Weights of a small transformer language model.
Size: 4 heads of 64, MLP 1024 tanh GELU, vocabulary 793.
Training: a variant of Adam for these matrices, 634M tokens.
MLP neurons of a small language model. Each row is named by its layer, matrix (up: input weights) and neuron, and shows model dimensions 32-127. Each number is 128 + 24 x the weight over its row's rms, rounded and kept within 0 to 255. Numbers have three digits each.
A block is one neuron, or neurons of one layer that tend to fire together. After each block is what it responds to, as a language model described it from the Wikipedia text at the highest values.

L4.up89:096130128122160112127126115079155106127119112141159127130153094120176109116134093135103129119153106141126138140098129119097139113118126107150140106122129149169110147139140140115116157173131128108141147147167155097136085118114098127113160109124118147163120132141114170137107184177099114130
L4.up206:107124112110139136112122142128127129124121155114148113147146112158152134110126130136126125145111121168127104111101122112115094119134126148110117085123115142147155136169093123143126122152087108149125081137148154086089115125152086119154137110090104109121194056107149144154120155175129127137
L4.up323:139108148138118140161123156139107127119099136128122057120114085137107122079118125141104192121079124146110144130104132109111122127131062117154135105131136145134105140103151136159113127169109101096150103113142135146097081121144123173165142118111145141138121125147117138119142178139132125108
L4.up472:112150172142120150112107129146111097126132149139168082134094122115138101106112119132103126096088098144143143094099150142078118127110047095178181140130137140161123123071123130157165104127095104136134093112123128129149116151132131171153124138114136139137120113167155110139105185104127125157
L4.up661:128125150157113190149100147116157159110123144131164103137156106161117125087162129168099164105162135110102145147119135100114088129127076084131162126103139122154102148106113119112152135123073101102155107109111124149148121094134108130096155099092131147125090118142118156107134166142131107102
L4.up723:133136117140113142099119151117099121114123135126135072152135133163114144110146109149115141088111123181125094141122108127083150148108067121148139160135140161117143133108101102119121133145142072118131086127104122083137140106125152142156142118129150115155149095171113101138132161102073118125
L4.up758:194126111142116193131119123096156096124106189097153112117135145093086128095084066145135174125125107170163124142126126081136141128125119148135103129141097149166128154105099068148143136140117116144118113149117136128105156147093168159159131112144128110110073147134116166123121159122105113101
L4.up828:141159167134127170150136142079121110125134173150126093100108088108132089093098108152062160111104131191120113100099146120060152138126102115175133147185124125129154143090109101124107169137112112114144055086164116157118103161148143139150131107121149118125117133120081103159101127124120124104
Main-verb tense suffixes

L10.up304:143100107126147105124112160118102133122098155105131118084105110153165147135132081122116124140119173128098086096081161127117121107120140090102117102146130148091145113136110139148149095133127125129133091094152086098145091156117070132174134141112121116120116158105198139128126126144137113100
L10.up318:088106107126126140150146132114111127117125124105144073086100141164139141180096138164112118135142123111095120106090138115122097126112117120149126170103120144139141122147089128126112097142125119105094069114096097068168111100127141188143161106131138125105156097129121136163081148134150155130
L10.up335:124127143100102098128057165127172118136143098137135117174142128108122122112138153104081104129099108143122139141146195141101148132148145142081151142150145124106112200207131159059145143101139081151107135092101092129122113119128158107166121145107097126164120128179105094129117088110118142102
L10.up479:130124129112200162151111084103152095128128146097164129084180143124140142113135109177069114128116168163105116141120125152116117129139100095138149148161133180173100154122110106097118125128111119137106121124153099151099106154134088125174141158116094141128124120153168119125104157141125113127
L10.up585:124142157128161161135108098122139125110140150146132132119153123173114162103158114131123124146121165176158112100164085083128146110097124098140153115126084127102096143183090125115138120142148076137163168156131157113112113111124150177182126164096097103149100130140159171119097117159150120096
L10.up617:145138142092123117131138143151119135121143126091120111139088121139182124144127100091106118111115125161097130149110155090131157134114132129101170167112113176100122124135132145101139097166135142095088130136115119096117110150097111123149148111112108120163130114113133136140100123094117174111
L10.up621:139141142101118183129079152128158129140155138165146096151114096066126117086079056124098129113133142088132123153112092108126106121142090129174121152145124156103138169128153137133158081141102145130128120094094131113119107138117169166110085117083131107118098116116065132134083126124105158121
L10.up721:116153153128150131103139144124148146118119125145145118141144100149144124157117113103077180115095117127123123172101143137094141120102086108152143145121121157122110136203119124148121146124109074124115155139115103091143090135144116152142131099071111132133115118131117131113126090108135150124
Preposition "for" after nouns

L10.up62:170107127116170162133154137140133105096130143121114101138109127143140157103132073144120106132132085145148136135116146055108156133136113094124154118129078140091172123194091114125143155115163101092128132167131101144170138146141180195130105134127133120155124104119106101121127152135152119154
L10.up270:175152157142159125151151077113124121147106126123104127117153071155122169063152079147080118133108111173145104140069147126140149148107127143171115169101129133056149119160157136109154128131113148121106132108105071139136124116112157124141107146114085121184125149196121083116127121158152138118
L10.up354:107117122099118121169103125111127135131028116135123137165134094114152148131143116150131150137143135132157118137126160140117060159107116159142080116136116160110132175108109134096168123132105128138089095163097128117142099129165087130121136163128119125113082089153156157138112150163140145122
L10.up474:125117135099147152159120144085072145104119122148132088164175105131139125075102110135129176106098128168120151119175107081110123117102117116147127129135181129170152120138138112123108147102080112118105147117133112107115121126124132126139134132122114108123139115115112139157133152141159131124
L10.up561:187143125153140139097128153096157165127124112128155089121093122156135200125110117148105154198103118129117159149174132135146127094086131138179116170104125153129159145170159071110146103136096126126070101144159137116107045106125169149149144118127138149148101147112128129144127137153078145119
L10.up671:131160097115146150132159130107144150101127119139141118113141107146151131115121085164122147093113132122109130181079116085085112100121086151122168145137090158142135102184100109161101122144095114084155114150152117115192149140123132128159116132115098121110085115091158157119153136143097134119
L10.up765:114155128120119127163140101088120186097122119118134129158131092143144127111128073122117114128130123145146145143108124116080093156060136125130156120121145137105116104183133119101134114135135115177116163154139134091142079141127137143137129105128115070145139138132139150152158159079127121129
L10.up883:149124141133114127157140112086148148104097153131113103102116092138133169092079050134139116163136094126107161155117116076140129136099117109136122185148126141139132131168150079113134094143117129141093112154126133099184151164118148180175135116113133107132096139101097106112122117093144156146
Verb inflection endings

L7.up716:094121160142127135121131168106102118121124103102132113138128115155132112121109091122132158091137121138148122181112104110116107088145074133143184113130125128131148114122136117118108078136143114112088133158136081101139103185120110149153122143125107134138142099120133185139126120143151157139
Predictable word continuations

L4.up127:143137107140102125127095089114117121101121136118151122113113150096132139151160108153112104070159094121140158149139101127087165093135154088139162154103148155100089164102095094080134136144077115103151132133125127079150134068121092128117136133116131132110107128133153157142115128136091132113
L4.up386:104145118095079105154066129127126097104112159127147128111129124085128135110151109136134118126091188118136114130091167131120141153128164100111121141170120141102084161155102102094120113120092099164117157115140141118187099127137103105095120124117124145162118081172115086122137117146116105141
L4.up434:123123196139116174145101105135132198106120125071118133148139145108169148092162122148126152151104193078120127151110131102140130094143116096100121134121102134119126159155121153098159146125119150123132159125117126135111154110104138129123111138116124105118114078138154159156164135095132112117
L4.up498:088129111146105121175099158117130127114112145132136117105115122101149127174121104149122154070093144139133095128135154162112123138144094121121150154112138145095129120161120107118125130136111092123091101133150135088135106157134135125138079154113128134153124130138111095180093133133116142111
L4.up640:134129126138132152139174144142128141129120181138179082083132080125158135101083095115142145104146133136114096120103168142116136126103153095184125131127172132134138107101157111091135130126128122113077133072138185085166111137133121110127128170122130120162144118102144085124144082158153139116
L4.up675:119121140134084113139136136167122097123137178093166072106136141123177124136098116146123185079116117153136100135130156127150104102103077120145124108130130134143123147139120127153105153131108134129133120137110159107125134100131160113130133106126115145127125145155177110116112113146166120137
L4.up882:141102145132131132139149128107128133133125182118164145085165131114132096091095133181112156150106156189090123154121112067157135121112119099107117127145166140172143112162095111134114106128063089113091139123122146115143099153154101120086111132113103153163147121107112082161123131092138138146
L4.up1009:116110151161080104144112110153124164112118147099173084134094122105156167121121103102126123140143145112119161119166135110149120109140117100157160157090135142081127147066110150085108125132121124143119119111155140077116118136108138147127114133134097097120120108172152110161119123105140137127
"of" in official names

L7.up116:114094117118125138153076126152151140127096172109109102112121114155119143164120073120099146120129150147106085130119125078111161151106139124141111132142122128150140114136122116108140152176087088155124165143099143114128125164069152142174135147133098126168104151120124101123148136094158140105
Word-final suffix completion

L7.up311:111139104172131160138142162110191140114105159134130094110132123129111161090096092148125148147140172145131141184117118093100099159123116098128128163143134199117093140096100140070139101133109123129099117092153125108125141141082153104158130082123117122151084102137162122148174091111151113104
Second piece after short word start

L10.up82:114128145159171150143092118114156099140119118140144116169066089118127158113160107113132132116164100125129147135165159121138098139106126103191107110115107128120139136140153149116143129110129145121150075130109089106165124144124117174129118103094135111121102112079115155181119154130094123148
L10.up125:162151171133123110129160166118125128122152089154165122098135148128150118145151120138145130143085115123153117130145143084130126083124122166190095139141154163175142149117141089139109143140118106131121074106121137105125115116132124159140158122110134131129180127135154130129071158153127116090
L10.up188:141141102163137118101102166135167117128126080134141107155138125103158152081174101091099125146110105137198104127146119133124127095110111107151119141077112125155098124137120149118108186125121125115138125151111104138118144126120098131112097147119094129135126112112132162139163159148106135130
L10.up344:127121122123160120129144176131097144129103119103186140142112126127093127097149138141133119154120122105118130164165112129164113106141138128115143152131121120141138126079184108121127099136123118107159145114106130103112126172130157122164138143127114146160151123121139158138095082115122149099
L10.up367:136163131144164151122139124117113149081128123161151106134134079130139108150101118138082147120120118107120148108135106110168139136118127156193089131124138122140137093101159106104111147153149090141122089133103104138118079193086136134121107117134138097171143098162115142125118159145075168128
L10.up387:113105141163121153130168123126124162094094135140123101134101109165166121131172122142139159157158107181130098131164141140114147155158132139109103181127126139113120117165113119136092180133085119100110138146114100163134091169116163148138113125104097153161103046117152163153125109158106149154
L10.up537:138182138162152149141153126094147106093138129135174075180149121122171101100114084115103162140110098151162157134127125096111146153125094091145123129179170138111136122123144110135155145122112086110085108112130111146147104150107114161138141151129116071133101133143150138110125157116100108135
L10.up896:121111125141127137136117109120130139119145136136127129165156141169164178139136125107117164100162110141102112155094142127161121106102122130174150141120141129173118101133167121154114117136135107138140118080105107093082115122125100169137150089137126137138138094086116202162120131128093111139
Start of a predicate verb

L4.up63:137164144148118127109105138103141118112134184126156114116120127097163104124105092142069106106139157125150096134138116106115107146138123120170137152130123137136118144148099118112142133133093121134083156115135178155103144120120136134112120147099123121129100128163140100131112150174122098128
L4.up114:161147148115141128164142163084174114135127132122137116137124099140092098108142098111122136119131111147112136111106123105148086118108103111166138138176144122085135137127120085153126134157157086150118132109143105113099116133111152157135113156105115149156137136194116146183093141152084090088
L4.up392:142142107149113137122134105114143115132108171132140150146166113128142147112125127126067133118179134136120117142156145130103110129132095098160100126135148144136097167157132152065156163134149124119123133092099167129110124108144101116112114140130078092110121164151149092098088151154105117113
L4.up479:154126170107111115145109109096172156130121146084186125124116154114111142113136117139109124169150171168092110101143162096117140122119105150155104124128108134141131169155088072112099112146106085170120158086076167120089098121082162157136128167100104117164084124153110127140126102115125136134
L4.up627:150114164127138115105154148124123111121125125134174103116126108114128121151092103090126141151102125111151114086119118119132084152110148120165117114143109130100121158135100108149115141133122102133057134145119074124107140139107114121099117125121110102135133097181155114104151088117131140127
L4.up649:146140139159144125102113079118099138120128123126164117112128113077138149108127107128062126127113152103130152114167121145153161165133165100152126126117146125096117123161113120077076158132105141073111135126129088138157120140116133138123114148114125100123077116140112120119129159179139125114
L4.up731:119145133092149133101153139098122129119125094105166113119141119104125134094133126124075169134153100162143144129114126119123139149048094112120150140115140138181129112156109090107123098145105083103129160135122155117146099110142123107141118091117081100132106135170122089099131152143121136159
L4.up952:168151102151153114130153131119144099126130130109145143160102094111160162139184104158103134123141155122168103132204131118122138090134117070107125126134142145124133131154032163145099135134138142125085161110140149113136090103132123154151125099127069127129111102101127120107113108128115142162
Verb after sentence subject

L7.up60:098162130152118160188155113134164143143132126117129121132156134116183122125092116128132183143079131107146150160125197135098099164136131137159122115167165144128115103099151082131064121145120143139123104098136153122132131125129131154089156113130120112124131151161126102150159138120122110132
Subject-predicate boundary

L10.up217:126145100120090133162078102126110107129144137134126144107137073119098126112140109190136133122119128156106149162130112114135142155137088094147127145157137130104111126133152123070136104140154126146104157099113165121111124143119144096154116149129076081155119100126140106116104115114129144133
L10.up345:117111134163131098128110103139144140104154150141133110138102130152128156131160110166126145093101101144124139148155140099124150131095076148096126130111127147131106151159155137140104154203133115112116108104095144073098117128131120126139132143126114146201087139110151127156097133119151169120
L10.up487:153189117194103112132107130113125125105151133095138086107083175143151141120163118175158134113125115112158148147130098122143154139141146134092125133094115090096116116157126120184160100126121139118143149111105133131145136098142146117165105141119098111122129105108187078117141116138139124111
L10.up717:109151106124096137133149155143132150134121130128177129165125147157104139091092121140142133093132127135150129080122114117141124126124097112123131141119105159122167121095118089116090103149143126130109134117136143099075126175134148129188155136105138116131115104092181162156109101127083161166
L10.up724:150129147139112166140081095149114106114134142130128104153139126139132133125116110122117109107138130135144165122134162141142169146137110079133097142113132125101162101115118147093129087144140068155104157112108129143126126129129158169151120147131106105124132114119155093151100127128110156139
L10.up748:177115094124111156153148108156121145126118138046139151130100122105116131123143117149124175177118129143161088138103138120130176124101078110120118164106154152139133146155146135136098107118153130131113127079114135105156079088114134104156111150127092118115162127145124142124110130096143142115
L10.up782:155121089115176174155095108129160121113113146120135107166127122151171154080126078125149134133155107171119136118148126121166125126129101113173166140203106156112124109170141155109147160123094113148113120141085150104143119143145101158161144113125104108106123149133158122138148117066128150149
L10.up839:168144114128095115119098119126142145140122112106150125168116122114112137139149075128160131110116089123132106128109131145112068134103119103161148099125126165114138176132143123119121105128099151155071068104109146138108119125156124146130116129117081104174101162138102091151113118087117177114
Place-name initials and infinitive "to"

L10.up20:122134169095110129142098163144146145116127143072129141135093136142107156115131132124104115163117129113132147101143111120096123141102132105124139116194096120104144148155159149085129115096135105149133091115107151121133147101083160109099117125138130110159160101134137135131130110148127152108
L10.up81:113118174132103193136128109104140131086092104098145089145112116144135130104133150127093121164140091147110148132102179107101131115092067139107106131155081126113165148123153175113139103140127128144149148154092110134114101123116157162135106107131127090209149128134156151123127169111106104109
L10.up187:099136159191168160135125112107133120126102086127124076143140174126153133133108128146089146100132119099136135122146140120077123128119121116123124106149094154082110129140130134116168095149112131143159158156133152133135138139137190146141133149103125115114179151131139130153135138169130102114
L10.up383:154121139155161126147142182114117113121108101119125138145133112146127136155122136102077145129127084143097125120106135083121121105123086117119103124135128133165164146155109172074142195136152104171176136135144099107151124165117123104147110101114084075115132132139128108129118132088081164120
L10.up613:165118150147140119099122113125140146100087114144131128181132113149130127140126162124097147168131130129132120123090186115118099102110090170093061129169109146167146136203106137101114155134124111141152130145100154162163150122132153170100130112109081133124139121094122140138110128115138126118
L10.up618:107134149106179161124144126129108125120108070085114113159104115155140164135192127144104151133130077140148140108093132108119083098116064095114097109153119159107136125144166146104106123153139136136174124127087148128127132136098133158142091125103089125117139161156161142116114095122145161109
L10.up894:079124121147125161101148160155169126117102119134119099205120118120128127122143121143110163080093116128123132167118101109098108082134118120075111188179118191093154156117099112066116114143122131130147130147103087159149143164124113135118090140124126159154133112104154167142154125126142127092
L10.up898:123120127107115125170105109133140104122066126080119104130118127127117134117113108123147147110137109155141161152127142082116136139114090141123113130165076135136145175080196114099109109140158092161120118142104148105084131153072115150134126093112103101189132128110147155131095067077098126142
Word-final suffix pieces

L10.up170:104161127107097144116125160122141159083089110118140114131161140145172145120141107135152145115083150163128098137105145077120130156092135143130138147170160113118125111124138103159159133155091109100137112163122152075139117141127129128142156169089095130146107141113184122132144110127140137124
L10.up177:163105088172148121164140148122149105118068165103140073099123116119159101111130122112114141127120107134111124167112139090090110098091100124091132138138115157137129147135136127129119174161098102190124147145146147096098116174109138133149141123139144115150137127101108122171141105115092127107
L10.up419:125111111162126151120124125081145149124095133113179108122106087156180109114139140119142118150130146151114113134072176142139083155145122130169156122152096127086109127098136101131151124156107141125119161114117124120101100189096133139111151130093094138157165095176147144127132096164109141137
L10.up758:149125083109155185120096131147131116101115130073136094113148079129153138127120140110113129109160079173114105151109127094137095131124085166111115108152131141158138147107136107150174102159142074128138111142125129103110131165096143160137180128111116122149097165136142103130161114136099175124
L10.up815:127151101133144152157116141095164112107088163122114103115115050142134152143147119116128160128143090142152126142185110120132129142107114087124104145143151132152175116162129119093119147150102097164163146112127147109115107134083113159106096159134106099162124112147152160128111115145151121124
L10.up848:096143114139116135145102101132162158099131090083134096107117106148156140115164096140145101117147117112083142094113127123121080139092103100145136142123080144153129109131141118129116170105189130118140105140139175097130096121135096149106155103123117129150113133153146131119125153129144151101
L10.up969:126119125128093164145105143156130167084115137087110119145125129152146122126093102118139137121170132116098132135113152128129087141155112130075130099122142101126156126113120079098109145118087117106109104122161095122175091191056125145131123102126127141183129139138159142144164122142144142133
L10.up1017:158150108139155141123109126135125112125125151086159081121128164121140097144133124088124159117124064166131134138125106095152113138126121151114137135141096107111107115126142104123156117143125130116139138142102138110127122091101124134111122119117133086141109127154156116124116132097085107118
Inside institution names

L4.up23:110133140173083141126117111129133095116092142059153101162158131184109119122082110137127171094124097137098120159113127135128144164112098093164163136126148135138116118148129133122099107135153106130151143159133148135131150170129071104117122129117103123150089127151131122155154166115096155111
L4.up294:137172143135100110161105123128083138109104157119127096171141126134148135125108079143145161120139161142138122169125138117129133101111072102158148111143120119108109133099155129144084121146096135096133133119159172129091100128124135109114145159122130145158177105101152120125141129168116159135
L4.up461:077153114150112108133090113136142094119122165108150106104117124177146132116092138118114125130134108153141138106102075131156141123140116110133102136108158155131118122112091082077088117133115120107125133128113107111154117103094119141143134120124093143143149129069120105146123126153096171137
L4.up485:105139138140124125165148111145086136116112146113134090156118117133099123128150073108164140100133108141116136148128127108107102128101119088172146114166093128137166170156148157145102150141140153138151118147144088108090135166125125119119109071133138149177098113143162121121141128154072089115
L4.up664:126121145120143117117151121116106150152081131142130082172103101112112133128120099131114123110142082110116170135157123134122115143093120122162129140143108151122140153116146146093108121176165100085146112127124171121125122124141113123098156118127142090156149130093143155179116133185118130114
L4.up748:138085123146117122085147127145124139135120146087104103118117093118138157102121108099116169083096137149161124180138104128096145148145117149136108125126108135109131136141130116112106160145135139149110094139126085111131142153096132096128127105107144158142134132129132151147114118133088157118
L4.up795:123129163144121150169155123132101131128123157084147090119114109162134126142087104108145183131110130119120133122196110093141099150101083088131181145099125134062164128143150137103079161152106112163111152129148103107147142170151118120162117120124122113123105107118148097106124135113112131118
L4.up938:126116147113127141101114142131099127121115138150142100139157093172117120106147088125101141118155140140117147082155064103119117127169129136149104141089157158110161137109147106109123146138129067144139097117129111127152105115137146164127097116107134120156159084131123131156134141156094098113
Modal verb completions

L10.up49:135130128145148110144128138112157101121150128121159131166136153132163122150117140157092111135148107119136096154158138114135149069102083111110119107132134127143171137098152126157148135142122122129142114097099106108102133164139146106129137141147121107150155120124167102141125102114114153103
L10.up444:124174182161122112149090125140120146117142145114155066124105129133101135134138131148112124114101164113128141112119166099155134126124099133132139112110118133135147088123112141151125091123118124133077119113164144151121158158110146135125096170088107102141123107091161103169108126140140155132
L10.up471:155101150178137131162168099125113168139130130080117127190156104115128119154123114156116112130086126118102127155147171077112136083134112130106098111099117131126113147122161132082130125163113114154111111137108102101074151128125127110125099127123130078145103149122164181177107127112126137099
L10.up492:133109139139139152133106114178131129112109118123139092120154132128097109110145128153114124077104111141128120100123153176137126154128135133142104142154114122171155105132153151126095147141119156087102122089076100138109130158170118122119109117127117159120102120134132101169114153137110155098
L10.up631:100127099146085142149128163164116115130118096107138100102080102124140099124098133141116097137138060137094103124140168113109067093132100163129130145132107078155170101124088106140088164127142128124081098103086151117116151164161155158114124083114079109099121162156135132146094131107099135142
L10.up763:132105143157103139124096155142101132123116144111135122096101121172124161136131157145115125153101138151120112166127153106144125117112147161116117152127147134136164098179104133154109153166151139128107083117086158125097123127176194149143106119113098107120138109137121088141114158103143172098
L10.up842:134135125160149139123101158128181105127107113101153108137153138103137113119163088115090131119102115079157127134096147122127139086135107124155168147172135134112194164114115137134089136130141093127122118139115127119143143104101119174126109116125108103121122108131150087129149153098098142110
L10.up1003:109146138176149176106162171129149125093134140125125137160156120116131142140167103112132153138183101130134106156164143088086116140129145144117154109165137140135142142165099169104122114105151141121128148155130109126169134152124147164130109080118144119114189121104144150132151152125112147136
Sentence-start subject pronouns

L7.up607:083173108124135128137140100105120110129137097122157135131129158129170143075137105154124130152130122136133089110132115164121182112087114155081118120131172116166139115126129115145085077120091104113109113122142108093126111144149121136131112109124135120131156136143102136144144163092136155163
He and h-fragments

L4.up66:163133164167124126147159109123118107118120124142142110164147126138138099131149132157142109114108131107110152149144153121126129152101119131116111122150098137103139142174080106129114128152113086152142110104169125129167118102146102117163077155107115095111089110099167133140150137099134100115
L4.up196:102138163131159158114111114112105175105124111147163135139151113152150114128103111141118086134103126141118103095106167105138091189115135153160138122098152145095090105178109129159146153140130160139111158132117174108082129095072092164157141136124111087159099066128111124135171129133111198121
L4.up355:151090121148138125153159135108091141134113099133110142124104126165161170142115092134112141101123127139150107177130149146098162133119085117108126143194173115117162108170120097142143148152117147128121135107142121115145138167123097092100122127098121115163134113159136142137144140126119090121
L4.up398:152120176134156112143119125083115130119121189105137111159106142150164145136120126150120134186166139168086141138151135107120091084131122141131146145139114122101137142169103099105144129155076166149092134144122119127143127108115131104122150098109113161155174142142106101083149145143110143085
L4.up427:106181182162122130119121155083119128114117177111132105171175134137135153085134111122088166148104120130146119113177130115141119094121065115131143132110137117119173076103113169125134127145108150114099135106136146085106114114115090169142143123126130110171087102123127128139153161122106168155
L4.up456:135124162119155151190098156118126103115105161111128164179144134158154116126126104111108092091135105138129121159158159117125114118104090157138145137155158121104110080128114123110130134174108177120131128149125125101141123100111079122155112159115133139154155128128109144116148187121147176101
L4.up659:154175141151155149143133133128137147120127151111109128117114117162178132110134071105115113110143142138175126169128117135083170124105088135159131133162154139069105145086082102135147161132107158101146110130143143088098102102113140095139090118132122083143144110122134144092131107141135120141
L4.up863:125180191113193135122162098102131142118130107122136120111136147138140123146131119118118092152139116110114133109106136138134138104120122122098126114157125124120118091192143174129116160140101129123145121115122113119143125112130147103160118160113075101099161108103157089116154129094145125134
Word-final completion pieces

L4.up41:112148109124106179138101153123151146143133103119125109117146143160160131109137126155085123147147104178099136107146177134139138150088129133194162122104162118129124136150123121126102134126080164080091148109090121138095074130093147151113106127118078090124130136109159157103144118091131173164
L4.up242:118126139158158102084133177139148100134131156093169094105106077136170126099138087130071133113120104165106138122196109130107148136108128114145102130147090116129108112155158138134079104133140117129124101140136101123183101092135099129135088143124133124152126150124139123128136142127082126141
L4.up342:155135122145127138129104123115107094123124198092131126124138109120132111103135122146118160125104140130133087093168168161109108143138126106174167121166133134114115125167092133125079134140098081134098119121072118138172105133122126137110118140139100128104140118120099107117126156114119180129
L4.up604:139127123163155181132131140131169125123107123121125088126134099140151157137095102096075159116108100112136133174165128113101161143128091102153107125122139131098122138150150136105095136150159114161110122104122110137167068161147166120182094123107124136179116134127105113097160144118085129156
L4.up775:112151126185115094116108145107134119121121142150166127102166124086129142113133125132110157151104131120181099172186126142165120116128145106154159125132143168139126084110133099123101124139105116165101118118118132099120146122149055100129144105132073129110136107165101121118112136117081129126
L4.up851:161104140178085123103114145143132113123100113109145105079109145113110165127134103158123150116092098107139132155134110131169154155142130139138146154156145139110139179096152110100085147120143115121151140133136123143152161127126149148163143118126117098144153140105111145115129099096124159107
L4.up881:135179141158117137122126126116081110103118135109147055120112090156104146116087092155128151068089102147109118097124146118076136093115115111172125108173159168121170146119117118131106162135134092149121114133126116131152144138124137202105087110141112110106116129136126133143151122117092142097
L4.up905:163156126143102136133091134147125128125102141070141087105126122118112146138138078091107146143124124153121104087148149138114109150119100077133139122119121169109126112148111128145136146132166105185107141106105120131131158103112083148129115154140104143111138085136147122136090131101143124115
Sentence-subject pronouns

L7.up469:135104160128065113090101152065112140107119101130137131137120129084129145119164081117133175105146095129128123126118168108133155143093129097137130141140123141172139149151089103109123123173165164141102168148122098112135150133129168139139112121097114152135110101098163139126111124140103155132
Word-completing final pieces